From a checkpoint of a small transformer trained on Wikipedia.
Size: 16 layers, width 320, 10 heads of 32, MLP 832 SwiGLU, vocabulary 2048, 20.6M parameters.
Architecture: no biases in attention or MLP, untied embeddings.
Training: a variant of Muon for these matrices, 10367 steps.
MLP neurons of a small language model. Each row is named by its layer, matrix (gate and up: input weights) and neuron, and shows model dimensions 128-223. Each number is 200 + 20 x the weight over its row's rms, rounded and kept within 0 to 999. A neuron's up and down rows have the sign that makes its largest values positive.
After each neuron's rows, "fires after" lists the tokens most often just before its 100 highest values on Wikipedia text that the model never trained on.

L10.gate607,213,216,192,210,188,220,224,200,210,169,230,157,233,198,188,181,201,182,187,177,212,189,233,190,198,223,210,166,199,186,187,163,213,225,192,202,200,182,217,186,224,217,209,214,179,208,194,202,181,196,195,191,192,193,210,194,187,199,197,208,200,208,175,170,182,207,179,171,220,174,216,254,185,207,172,206,194,212,183,181,228,196,189,165,170,203,216,213,228,203,236,159,190,216,227,201
L10.up607,210,179,203,182,197,175,214,185,214,173,159,204,220,219,183,169,203,184,250,206,183,182,211,221,215,205,202,171,178,181,183,204,203,217,197,170,212,176,189,192,196,233,208,221,220,173,217,176,192,187,187,215,182,213,187,204,214,197,161,218,209,207,201,170,156,207,183,218,205,178,180,149,175,226,193,211,180,220,212,198,180,206,185,179,174,180,202,201,233,225,191,184,191,175,204,188
fires after: "s", " ", " S", " su", " de"

L2.gate770,224,192,183,167,174,205,182,188,220,204,203,207,183,198,186,175,171,166,212,202,227,195,206,211,185,190,194,233,217,191,228,195,199,177,216,198,180,172,235,213,216,211,184,188,229,188,205,185,219,206,221,237,239,224,215,164,232,171,220,190,194,219,216,214,207,188,207,257,240,217,191,193,192,192,188,194,216,190,242,241,177,219,200,193,188,187,194,210,175,209,218,202,213,225,177,194
L2.up770,221,203,210,174,226,212,198,182,232,220,218,198,213,233,218,179,202,156,177,184,233,205,199,198,197,181,160,200,206,200,220,196,227,205,184,220,227,171,201,165,189,206,177,184,212,225,200,225,203,177,214,215,192,232,202,188,183,233,208,175,202,195,201,225,228,217,210,184,211,235,194,227,211,199,209,209,198,185,225,196,135,163,201,198,228,201,208,202,185,230,213,230,206,201,175,210
fires after: " T", " M", " He", " Me", " D", "M"

L2.gate297,157,185,177,195,218,209,158,186,195,209,203,213,176,200,239,192,164,202,219,163,186,211,188,192,165,193,235,220,212,203,199,218,179,183,224,223,199,196,185,200,187,210,217,209,195,214,213,217,177,197,199,164,201,211,210,200,201,203,222,195,218,208,240,215,166,201,209,200,247,193,224,198,220,188,170,225,202,208,231,207,183,208,221,218,237,163,183,208,200,193,238,221,161,229,196,188
L2.up297,164,200,186,212,214,202,195,200,221,176,200,192,185,204,232,172,180,200,240,191,175,176,196,149,221,186,217,229,210,204,216,194,208,237,228,202,183,185,182,167,199,199,174,218,192,195,193,200,236,191,185,198,198,223,202,204,180,209,211,199,194,177,226,217,181,185,205,193,200,206,229,221,212,208,175,212,175,194,219,205,162,211,201,183,256,202,180,231,192,204,218,201,179,199,186,207
fires after: " B", "b", "t", " Sa", "l", "ro"

L4.gate706,205,232,223,177,219,222,190,212,185,251,198,157,192,216,202,228,182,211,188,182,202,215,209,186,168,187,226,215,267,206,162,196,203,210,225,196,183,173,211,200,189,218,205,211,168,221,194,188,189,226,166,235,223,211,233,189,210,186,195,205,174,227,200,251,189,189,193,220,224,228,225,202,206,226,238,200,168,191,205,205,224,224,168,187,215,190,176,205,204,224,204,183,170,223,166,215
L4.up706,213,226,211,195,218,238,164,186,191,230,223,203,168,216,200,225,229,228,158,218,198,229,184,216,212,211,222,228,225,209,192,168,223,233,189,221,212,191,181,200,208,170,221,204,184,231,193,214,172,216,207,192,202,224,167,207,195,171,238,169,192,184,188,222,186,196,178,218,214,208,217,154,206,239,210,182,226,200,213,207,227,211,193,155,211,216,176,212,206,194,210,167,182,177,151,232
fires after: " |", "n", " G", " N", "im", " Z"

L4.gate124,199,196,245,173,206,227,194,205,187,190,237,221,209,194,218,229,182,212,180,177,214,201,204,181,208,179,218,161,210,205,185,196,244,215,208,187,208,204,226,196,181,209,236,202,221,200,173,232,185,209,187,196,238,184,255,224,208,204,190,191,200,195,196,216,211,153,197,199,198,204,213,201,224,197,206,207,167,218,213,227,251,185,222,186,207,222,217,207,222,260,217,198,197,170,189,184
L4.up124,196,199,234,184,200,199,172,207,194,181,212,218,175,193,244,211,204,195,179,217,203,235,181,178,218,207,214,168,206,186,223,172,195,216,208,201,249,198,211,202,179,208,226,194,209,199,177,186,209,177,196,188,220,212,203,228,185,198,217,234,200,187,223,168,226,176,204,209,197,193,172,199,239,186,212,209,205,186,224,213,216,215,210,179,202,176,196,205,171,212,196,225,207,179,198,209
fires after: " E", "e", " |", " G", "E"

L4.gate188,181,189,199,213,229,211,189,183,188,210,220,193,237,197,205,178,171,191,210,172,232,175,194,204,211,240,200,220,193,219,202,211,216,218,211,213,207,170,225,203,207,168,161,164,207,207,152,190,190,206,210,207,213,192,175,182,195,214,201,208,230,202,217,227,221,182,216,195,221,189,215,195,173,207,179,176,191,199,228,205,196,210,177,179,205,210,185,186,178,209,203,182,185,181,216,197
L4.up188,174,201,220,166,201,205,201,195,235,204,188,205,182,182,179,201,201,180,225,217,217,206,235,212,227,186,187,230,172,181,180,204,187,223,205,183,172,192,162,189,190,218,221,190,229,210,186,149,189,201,182,234,169,214,167,162,248,220,205,203,197,205,214,216,187,201,157,197,211,207,210,225,187,206,182,167,167,235,206,183,197,192,196,190,189,192,207,215,205,207,167,188,213,152,195,193
fires after: " ", " D", " p", " c", "ed", "ad"

L4.gate252,182,224,229,217,239,171,203,191,215,199,200,213,205,206,197,194,233,166,198,226,176,183,227,169,201,185,195,213,177,197,191,183,161,222,212,190,174,178,196,216,213,202,205,192,180,197,208,193,208,207,175,170,209,195,206,198,225,201,196,220,184,198,184,194,208,168,176,209,206,153,188,209,226,206,197,203,158,191,193,198,175,192,185,141,198,181,183,208,201,201,173,197,176,180,199,188
L4.up252,189,202,173,181,212,222,178,205,215,212,203,213,195,205,255,203,200,189,178,209,199,196,181,205,183,173,186,193,216,216,204,204,208,225,194,161,184,212,229,204,228,204,195,202,183,190,171,211,220,223,174,184,197,218,197,159,221,213,234,197,214,193,181,160,213,210,178,213,237,199,190,198,178,200,203,177,140,159,218,209,203,163,191,181,225,175,205,186,213,217,187,188,187,197,223,216
fires after: " ", " as", "ad", " T", " Ab", "d"

L4.gate256,223,185,213,196,186,235,192,207,217,191,224,214,172,200,237,158,166,176,205,239,206,173,190,232,229,204,149,195,209,204,229,188,186,200,194,179,215,188,188,208,195,198,180,176,169,185,209,202,185,172,189,175,211,220,194,199,186,198,214,205,236,148,182,177,206,195,206,188,234,194,208,198,185,211,213,185,212,185,218,142,204,205,190,184,219,173,188,196,205,165,190,196,224,150,211,189
L4.up256,196,180,184,186,220,194,204,183,227,192,200,201,206,231,212,235,172,185,249,205,251,187,197,189,184,218,206,131,202,235,204,177,231,213,186,221,219,200,193,198,200,221,172,201,203,218,207,199,210,189,201,207,226,196,191,175,197,165,208,239,219,217,229,222,191,188,221,191,173,152,196,204,185,189,221,166,196,216,202,191,193,251,195,195,180,214,191,190,210,227,192,178,168,193,228,217
fires after: " ", " (", "-", " enter"

L3.gate385,173,194,199,205,219,191,172,238,209,204,204,219,187,174,182,171,163,201,203,203,209,188,195,183,241,226,211,211,201,210,214,208,204,231,203,177,193,192,187,206,223,191,215,184,202,171,207,187,174,202,202,199,202,211,195,189,217,173,214,172,208,190,208,202,191,162,258,189,174,189,187,206,198,204,207,192,204,213,192,177,210,177,191,189,162,172,205,207,244,198,193,169,176,193,222,187
L3.up385,219,170,210,190,186,195,188,212,178,246,216,235,236,196,231,188,175,160,192,172,214,174,156,204,232,184,218,192,175,184,204,210,181,217,180,199,208,252,196,227,214,190,223,177,200,173,184,208,209,190,200,242,214,205,204,179,221,160,210,197,191,202,206,196,215,204,220,192,183,213,220,212,211,200,230,198,209,185,187,174,184,177,189,208,178,174,188,149,210,216,193,191,219,200,189,231
fires after: "'", "’", "."

L6.gate339,171,166,195,216,205,235,174,214,208,206,237,225,186,185,216,194,210,218,211,226,206,221,198,189,221,172,234,226,179,174,183,241,234,207,166,215,188,223,198,227,209,189,230,225,205,200,171,220,214,202,171,205,195,198,211,231,192,186,181,198,196,211,179,207,222,208,216,210,201,206,200,243,217,206,182,176,210,206,188,193,237,223,212,193,205,186,170,206,207,164,194,180,232,193,191,178
L6.up339,166,161,215,241,149,205,197,219,198,233,228,193,214,192,215,224,165,170,173,196,183,179,210,199,184,196,180,191,201,214,215,191,202,212,167,174,195,204,204,209,192,189,190,206,216,203,193,219,184,200,202,209,214,188,196,178,221,147,218,211,189,198,205,187,170,195,228,223,194,198,202,186,209,181,209,232,246,183,188,240,186,176,236,195,197,193,194,212,213,209,190,222,221,223,189,174
fires after: ".", "\n", " "

L4.gate508,227,163,178,159,218,167,203,186,175,179,167,191,180,199,197,195,217,201,184,235,222,198,219,211,190,212,202,186,195,208,195,195,191,202,181,199,197,216,203,206,219,204,220,189,204,212,190,185,215,201,222,212,191,193,168,198,224,185,218,170,192,187,217,228,236,225,176,222,223,204,194,222,196,229,190,204,217,208,185,214,247,197,212,172,200,185,213,214,176,177,202,227,209,198,231,215
L4.up508,225,200,207,186,204,190,228,188,214,184,174,165,185,211,206,204,215,212,177,187,207,193,227,183,232,167,187,244,243,213,201,196,244,179,201,241,224,194,207,203,206,179,207,189,240,178,205,182,202,199,200,193,167,197,189,167,178,198,222,211,226,187,178,176,182,193,199,188,193,212,182,186,234,222,204,193,182,202,240,203,178,190,191,193,193,179,214,184,171,158,235,221,197,188,214,193
fires after: " T", " S", "n", " M"

L12.gate471,203,188,221,201,180,206,182,218,185,179,205,236,176,244,207,164,176,182,222,192,194,194,203,195,198,202,164,212,206,174,172,165,219,184,193,187,233,168,187,191,206,185,195,186,188,233,217,188,208,208,217,199,205,260,225,213,233,157,195,162,185,224,189,185,204,168,201,203,206,194,175,182,178,212,190,198,197,152,179,217,187,208,188,184,180,187,219,212,198,152,190,170,186,215,201,238
L12.up471,198,211,238,212,191,218,217,168,199,207,170,207,193,218,217,225,218,222,192,186,168,205,191,234,230,197,204,238,225,218,178,198,184,207,191,168,221,202,214,168,174,215,242,139,207,211,213,179,205,229,209,199,169,220,187,207,222,163,194,162,166,228,207,183,180,184,194,202,202,195,215,194,207,204,191,186,208,218,201,165,193,196,179,215,252,177,179,221,208,194,233,209,174,165,210,188
fires after: " P", " ", " p", " J"

L12.gate781,208,207,185,193,210,225,181,184,188,212,222,229,194,230,244,217,210,203,232,204,195,195,217,212,218,190,194,195,198,177,194,237,203,212,226,186,203,219,158,239,229,229,213,207,195,193,204,214,239,183,191,219,196,211,183,180,202,190,228,177,190,222,220,221,193,191,216,209,178,182,188,223,230,183,177,178,191,236,171,204,183,184,190,168,222,181,181,221,192,182,198,192,210,216,171,231
L12.up781,207,164,207,195,210,208,197,220,195,178,206,216,195,222,188,202,197,219,213,183,177,219,212,225,243,166,195,205,198,169,199,193,189,247,242,214,226,188,181,152,221,162,203,220,160,197,191,190,234,221,207,160,221,145,195,202,178,209,202,224,190,173,195,209,201,216,208,182,208,207,193,219,225,205,209,190,183,217,169,204,241,186,187,201,161,223,193,197,213,224,209,193,195,183,183,174
fires after: " ", " of", " the"

L10.gate641,231,191,205,186,199,181,215,224,166,196,207,188,184,218,215,149,217,190,167,199,179,237,205,183,196,197,189,179,176,211,184,209,177,209,195,224,189,211,188,196,212,162,220,197,181,213,202,210,230,192,182,194,203,216,167,245,230,198,193,193,232,211,209,158,171,214,222,180,219,187,171,218,208,206,184,163,183,176,235,196,235,197,201,182,212,166,190,201,216,198,160,203,199,207,222,214
L10.up641,227,186,176,172,207,223,209,231,170,198,211,182,202,197,196,199,223,196,216,220,170,177,181,222,218,238,201,194,208,211,216,245,207,213,228,209,185,240,177,214,219,185,216,201,187,221,193,219,231,187,210,193,194,240,198,197,197,198,202,231,205,154,192,191,210,208,232,208,231,186,203,188,196,207,185,187,157,184,214,222,242,195,223,188,199,162,217,211,180,187,211,234,205,189,213,202
fires after: " ", " C", " T", " R", " h"

L13.gate749,190,199,213,215,199,221,178,193,206,221,161,225,198,208,185,228,227,180,186,168,200,207,167,176,196,217,184,185,198,221,168,212,190,206,196,181,189,183,219,215,227,195,196,192,206,214,178,191,245,173,207,185,243,221,201,230,200,198,256,193,184,215,202,179,173,188,218,213,191,217,197,196,192,179,258,234,190,224,208,206,176,192,176,212,214,210,186,193,192,202,178,207,223,144,213,209
L13.up749,238,224,206,210,225,183,219,183,177,196,199,188,215,205,223,176,222,212,185,182,174,216,181,203,221,182,179,201,225,244,166,182,202,161,196,228,173,226,232,211,203,189,228,193,188,190,167,202,207,210,186,188,168,226,219,242,241,248,180,208,225,192,181,193,161,211,194,207,199,179,226,213,200,205,182,185,222,208,192,194,179,206,220,185,199,198,186,192,162,236,237,207,220,149,220,203
fires after: " ", " De"

L4.gate226,222,198,209,182,205,219,213,229,219,225,158,205,182,210,222,209,219,217,184,241,231,182,172,199,185,242,206,193,180,187,214,177,200,180,194,195,214,202,177,214,213,219,186,189,189,201,210,185,204,190,208,225,196,183,210,202,180,209,186,155,185,206,201,179,197,227,156,214,185,182,191,213,166,184,186,170,193,171,223,193,223,225,211,216,217,202,213,195,242,228,186,201,194,237,201,214
L4.up226,206,179,192,167,221,206,186,201,208,190,205,234,197,230,217,188,195,207,209,228,199,196,201,181,200,236,177,207,180,236,218,257,191,177,190,197,192,200,216,203,221,195,174,224,218,154,225,185,200,237,196,209,178,175,204,164,220,173,211,223,210,220,186,207,249,203,201,193,188,222,164,188,158,144,197,170,210,204,225,165,213,222,174,196,206,187,195,186,212,178,170,189,199,202,179,188
fires after: " ", " p", " g", "vo"

L6.gate780,187,169,198,177,214,222,188,171,181,194,180,180,190,186,145,164,202,202,204,211,210,208,208,207,201,191,191,221,239,203,193,195,192,214,185,211,223,195,190,205,218,196,203,193,203,189,191,217,183,192,204,189,191,178,194,176,194,218,225,173,238,242,215,190,166,218,197,222,216,190,201,143,198,206,208,216,192,231,212,199,179,154,198,227,182,192,196,196,197,173,217,195,198,163,204,182
L6.up780,193,171,184,209,211,206,207,213,224,183,198,195,177,203,195,172,206,214,173,172,197,193,226,215,171,185,201,225,211,187,190,168,226,211,181,238,197,189,224,208,161,217,188,216,216,197,234,211,200,174,208,219,226,211,164,187,175,179,218,206,226,174,246,229,231,198,194,191,217,262,220,186,212,223,170,205,222,214,211,208,213,167,220,187,219,200,196,217,203,170,223,188,206,191,170,170
fires after: "t", "d", "ro", " T", "it", "w"

L12.gate39,180,185,183,197,182,193,212,166,172,175,199,229,190,205,196,224,200,181,194,228,236,223,223,205,176,212,186,215,179,253,185,214,229,216,188,180,187,161,182,191,192,190,210,157,207,229,186,211,210,201,188,186,194,211,192,191,188,177,172,192,183,218,184,188,212,220,170,174,220,203,198,211,252,202,167,204,225,221,220,215,218,192,169,168,204,147,181,246,213,199,183,176,233,216,192,170
L12.up39,202,192,201,211,179,163,195,199,181,193,204,249,154,205,221,225,215,225,206,192,186,196,202,166,219,179,225,216,222,184,203,194,175,204,199,181,207,197,231,200,189,201,207,198,194,195,176,193,194,225,206,174,210,227,187,192,188,193,210,181,201,250,199,195,191,183,199,169,209,183,165,221,190,221,193,208,225,193,188,194,199,218,203,151,228,171,207,211,216,207,218,206,176,221,227,177
fires after: " ", "s", " S", " p", " P"

L3.gate636,206,166,191,216,204,162,183,196,209,183,186,204,214,210,217,198,147,197,191,189,187,178,242,160,197,230,211,236,219,185,206,174,177,186,192,200,186,225,202,188,220,244,179,221,172,207,226,188,155,225,216,199,203,198,214,184,212,222,207,192,229,213,179,214,185,183,204,189,194,211,225,182,191,243,215,202,182,219,226,202,239,207,179,211,184,169,180,185,168,204,192,197,228,182,232,193
L3.up636,178,166,213,227,194,174,171,185,199,219,210,224,228,187,209,229,164,197,202,208,200,206,212,224,174,225,200,215,232,169,225,181,175,185,182,226,204,186,202,184,216,205,243,217,193,225,186,188,172,197,211,182,215,210,178,213,235,216,192,205,211,174,189,205,214,186,193,221,218,186,200,171,209,229,202,206,207,193,219,192,195,193,193,200,196,211,199,172,190,185,209,222,218,190,218,190
fires after: " ", " (", " F", " a", " T"

L6.gate400,190,197,190,209,203,197,195,216,155,173,192,184,237,222,230,188,192,198,168,215,199,208,202,201,189,203,179,230,214,233,194,214,182,183,191,234,195,236,211,187,199,215,188,237,149,152,188,178,202,196,224,202,193,217,210,174,215,138,219,153,191,197,194,184,203,184,172,235,167,175,182,176,209,215,231,204,202,191,174,240,183,203,202,202,146,205,181,193,203,212,190,213,182,181,204,196
L6.up400,198,176,229,190,202,234,225,157,186,195,248,243,194,142,206,193,208,158,207,238,203,173,224,199,193,197,210,213,170,180,209,220,205,197,198,200,196,208,201,155,211,212,200,179,214,200,235,204,185,223,201,204,173,207,251,154,233,184,208,188,167,170,228,168,238,220,201,224,199,222,223,178,222,208,218,195,223,172,177,214,217,210,217,194,191,185,209,222,245,169,204,196,230,186,189,198
fires after: ".", "w", " who", "H", "in", " W"

L4.gate264,176,201,201,176,190,220,194,195,203,176,158,194,198,186,182,170,183,193,194,223,188,212,178,197,246,216,173,187,203,205,172,212,178,250,216,175,198,225,167,205,234,206,199,194,208,209,169,198,204,164,202,154,193,216,207,219,176,216,207,234,223,211,213,150,213,202,190,220,174,176,207,201,199,196,193,198,196,205,200,175,223,204,209,204,176,212,209,217,205,187,178,200,178,212,233,192
L4.up264,195,238,223,215,209,202,199,192,169,166,200,218,206,173,156,198,161,193,199,223,217,196,232,196,230,210,187,201,223,206,170,182,210,197,209,232,191,223,198,210,195,211,203,171,204,210,175,213,218,220,194,172,208,238,214,220,231,186,183,213,220,165,185,195,207,181,188,184,188,211,178,216,195,229,245,188,199,242,212,195,189,178,219,203,218,187,177,198,207,226,183,169,189,165,242,179
fires after: " ", " (", "ri"

L3.gate602,230,231,192,228,156,194,173,192,182,231,211,216,228,218,236,239,205,178,198,201,196,167,190,219,193,213,203,199,206,192,177,226,208,229,224,233,197,202,207,200,175,214,188,195,199,191,226,195,191,172,206,169,189,210,188,139,199,184,181,176,210,196,229,205,207,226,201,187,199,174,220,188,212,198,211,188,211,202,209,194,180,197,200,165,195,180,202,206,182,187,215,195,203,199,192,195
L3.up602,203,218,190,227,205,192,169,154,194,216,196,208,172,204,210,183,184,204,196,205,210,218,185,194,231,226,231,193,197,217,219,199,182,208,197,207,231,207,160,204,186,203,203,194,222,198,212,186,201,197,188,198,214,191,197,236,209,216,155,220,216,203,201,202,212,203,205,201,203,177,228,204,212,256,187,212,189,169,233,187,190,213,180,206,222,212,193,180,180,207,172,194,251,205,203,192
fires after: " Di", "il", " inter", " di", " gr", "ch"

L11.gate645,247,241,206,206,207,188,213,197,214,208,205,212,180,231,206,197,240,203,250,194,232,218,185,184,189,220,189,169,189,151,203,162,205,182,164,170,187,180,192,197,206,184,188,169,206,199,220,178,213,234,194,213,209,192,232,223,244,172,204,207,241,193,192,158,201,201,197,220,232,231,180,204,209,180,206,192,198,216,205,235,175,207,199,173,206,218,209,191,198,242,190,224,202,181,205,234
L11.up645,193,188,194,214,196,168,201,222,188,173,192,200,210,190,182,214,220,201,238,187,220,169,208,201,213,192,209,223,197,227,191,189,185,219,201,224,205,217,226,200,164,204,173,204,186,204,187,178,203,218,191,241,187,213,210,237,196,225,198,221,224,172,197,208,202,213,159,208,217,180,180,202,202,172,189,143,202,205,198,239,172,220,223,207,213,182,167,190,183,223,186,185,222,196,171,196
fires after: " ", " the", "d"

L6.gate284,238,218,177,201,214,219,203,224,181,191,196,200,215,182,196,146,182,188,185,209,213,203,213,176,148,189,189,203,171,170,209,208,190,190,193,203,190,189,209,164,250,172,204,197,216,158,208,202,207,208,151,174,187,249,189,231,214,188,205,163,200,223,220,186,197,185,225,203,212,201,182,174,180,195,205,230,209,233,195,207,192,198,192,217,201,191,163,222,196,179,188,180,193,187,184,196
L6.up284,221,162,179,218,168,196,194,176,222,205,182,234,171,191,210,178,161,166,189,216,177,183,183,205,187,198,220,206,196,173,211,158,225,218,175,189,180,209,160,201,190,183,204,193,212,175,213,227,190,211,220,199,221,194,173,209,196,192,162,220,189,226,173,218,204,244,191,227,174,208,233,209,184,180,222,186,214,200,185,187,196,203,208,191,235,216,190,181,205,206,194,228,209,186,204,230
fires after: " the", " The", "I", "'", " where"

L2.gate411,219,213,193,239,189,211,223,200,185,196,197,205,190,201,218,242,181,216,243,195,188,209,173,198,221,223,224,195,232,187,219,186,209,193,161,216,197,184,184,215,216,226,216,185,191,174,195,181,242,170,196,223,207,193,222,225,225,192,192,208,229,224,206,188,206,205,173,188,226,181,204,199,225,189,203,209,204,188,188,188,176,210,219,222,199,202,203,190,216,197,216,245,222,217,195,183
L2.up411,192,191,212,193,213,258,164,222,217,183,151,208,223,208,205,201,187,224,224,164,227,207,191,200,169,198,196,217,235,210,184,210,225,196,175,170,213,182,199,215,183,183,214,205,220,207,231,196,189,206,234,198,180,207,209,198,221,201,192,168,229,193,200,211,215,227,180,195,199,218,181,194,232,203,208,238,148,199,225,187,166,210,193,153,191,184,194,175,192,196,206,218,213,197,181,171
fires after: " co", "or", "port", " re", " h"

L6.gate497,187,196,199,194,213,179,189,155,169,204,203,233,164,180,193,222,197,210,175,189,202,200,242,161,170,213,235,212,168,190,186,206,208,177,204,194,230,217,186,226,200,241,181,184,206,210,210,204,240,202,217,227,208,192,219,195,193,202,237,195,217,193,197,214,231,223,202,208,183,189,214,227,203,240,236,205,186,205,198,214,170,157,190,168,156,187,168,212,184,249,163,227,138,156,218,180
L6.up497,166,200,195,213,210,188,197,226,167,228,212,222,202,211,173,238,216,206,232,202,161,223,208,208,199,218,173,207,196,180,195,189,196,221,204,191,182,211,186,183,174,188,238,191,196,239,192,179,204,200,193,176,179,203,209,170,208,189,185,194,181,231,189,243,196,207,152,207,239,195,169,167,235,219,203,209,192,220,183,210,198,208,175,181,180,220,216,186,237,226,196,170,194,207,160,175
fires after: " ", " F", " E", " A", " the"

L4.gate527,192,218,206,191,190,171,231,189,181,203,207,202,195,164,227,200,178,175,183,204,235,201,157,210,202,222,225,211,188,192,208,195,185,220,201,148,197,209,179,212,187,205,177,196,195,195,217,201,188,200,215,189,202,208,227,175,203,180,234,198,198,213,154,249,187,196,177,189,204,169,212,230,189,211,196,184,218,195,200,201,237,193,189,191,187,209,200,215,210,202,202,236,194,173,232,201
L4.up527,195,211,207,206,198,186,194,215,206,199,166,237,206,190,191,240,188,188,180,204,220,189,184,237,198,186,220,171,164,160,208,217,183,204,183,191,195,210,174,219,236,198,195,191,216,198,193,195,203,205,259,206,200,209,217,210,194,192,239,206,199,230,196,213,176,209,170,200,204,170,201,211,231,191,194,204,208,178,196,190,222,194,209,198,187,199,223,233,195,196,195,220,191,197,231,193
fires after: " E", "-", " Di", "S", " F", " S"

L2.gate645,216,209,209,187,188,240,202,225,181,218,212,191,192,221,192,222,172,188,199,187,172,217,205,202,173,182,176,165,181,192,195,165,241,151,159,230,175,175,193,186,215,160,174,161,210,131,216,195,165,206,189,212,175,172,225,223,197,195,184,173,200,163,244,189,204,189,214,151,231,216,198,184,200,228,224,203,188,207,212,160,194,218,187,195,224,134,217,173,213,199,201,191,243,197,204,189
L2.up645,218,202,218,194,184,238,187,196,219,201,223,194,207,208,193,209,185,178,193,228,201,198,194,205,182,190,177,190,213,224,189,212,201,154,174,220,201,168,188,192,196,164,202,175,185,176,240,203,165,213,209,218,169,207,213,186,179,205,206,197,183,202,218,215,200,208,224,171,242,223,183,170,232,228,245,210,179,200,216,183,182,185,206,188,230,165,227,202,201,206,188,159,210,181,204,174
fires after: " re", " h", " tr", "ho", " co", " Ho"

L7.gate388,186,216,196,186,239,190,202,210,208,188,196,215,211,176,187,243,168,182,189,206,184,220,169,190,244,186,215,159,216,168,200,196,210,181,197,188,188,209,221,225,210,200,204,194,198,161,209,239,214,214,210,166,205,199,203,229,221,159,206,210,210,205,220,201,217,201,202,211,195,230,178,176,218,178,211,199,212,223,197,211,168,225,204,234,215,171,148,198,206,190,188,231,234,185,198,199
L7.up388,219,215,166,193,209,207,231,213,158,200,200,223,186,190,176,212,212,174,172,225,179,201,219,215,210,194,204,217,201,190,192,190,195,230,199,187,218,229,200,194,164,194,182,248,235,183,206,218,181,206,201,202,186,185,223,180,176,202,187,202,181,211,244,227,221,239,199,217,207,173,198,163,196,194,235,181,204,214,191,211,207,195,229,211,170,199,202,234,207,184,210,221,242,155,192,173
fires after: ",", "H", ".", "th", "p", ";"

L13.gate243,167,210,173,182,235,198,214,175,225,213,168,214,245,179,206,170,211,222,208,184,205,219,173,197,185,167,207,174,189,193,216,211,192,216,169,177,184,156,193,190,179,217,157,221,199,213,216,215,198,195,196,228,200,176,198,190,172,225,172,182,165,197,182,201,217,202,194,208,187,210,187,201,208,226,208,170,216,220,174,197,208,206,199,178,171,227,225,218,201,236,189,207,186,197,179,205
L13.up243,201,177,172,210,177,163,199,217,202,183,209,232,172,198,180,200,199,167,184,174,218,185,199,194,201,197,208,228,191,191,207,225,207,218,163,190,178,218,164,222,196,207,194,224,188,198,172,223,187,182,178,212,186,181,212,219,205,208,229,206,216,221,199,213,193,169,184,200,206,196,187,189,211,195,195,226,176,165,240,174,223,195,224,182,164,169,218,188,194,196,179,200,195,214,206,219
fires after: " W", "-", "hi", " P", " F", " was"

L13.gate217,186,182,194,213,191,210,214,166,201,175,168,176,187,213,203,198,218,203,170,186,173,198,226,190,226,178,216,188,214,187,195,192,219,174,207,197,180,194,201,197,210,186,207,221,171,199,244,208,211,186,224,166,202,227,204,212,217,185,214,192,215,204,223,196,164,230,222,171,212,179,170,207,189,223,225,210,168,213,213,177,201,216,179,163,207,231,217,204,222,231,207,228,189,239,209,226
L13.up217,216,187,201,182,216,211,176,229,205,205,192,231,179,188,163,198,222,215,199,206,156,188,194,211,205,167,186,193,195,231,190,189,177,193,238,172,195,205,186,206,217,182,200,217,180,218,166,190,224,200,197,193,230,212,206,205,235,229,163,176,238,186,186,175,186,216,176,170,191,197,188,232,190,182,205,172,216,184,223,192,212,210,223,190,190,194,204,175,149,238,195,194,229,232,196,153
fires after: " ", "N", " the", " |"

L11.gate425,221,229,228,208,222,229,204,203,197,205,190,205,197,201,208,152,202,211,227,235,192,221,215,219,208,214,203,193,227,209,177,211,202,209,169,200,196,188,239,211,183,190,139,202,159,171,225,177,187,192,183,190,216,185,181,191,217,200,219,192,204,220,221,182,220,204,175,183,221,166,188,255,203,247,227,172,147,176,198,169,185,212,190,178,208,209,215,180,209,169,177,183,199,232,191,218
L11.up425,227,162,212,148,207,196,179,196,206,205,206,210,149,202,213,204,226,159,187,221,171,153,191,211,216,185,223,205,194,219,204,172,168,192,183,177,184,190,184,188,184,213,220,216,220,192,196,169,215,192,229,214,190,199,209,161,225,196,209,228,183,206,214,185,217,195,214,240,216,215,198,206,171,189,199,175,230,190,203,215,221,243,158,202,161,217,204,191,200,202,208,174,178,173,198,200
fires after: " |", ",", " ", " 1", " p", " ("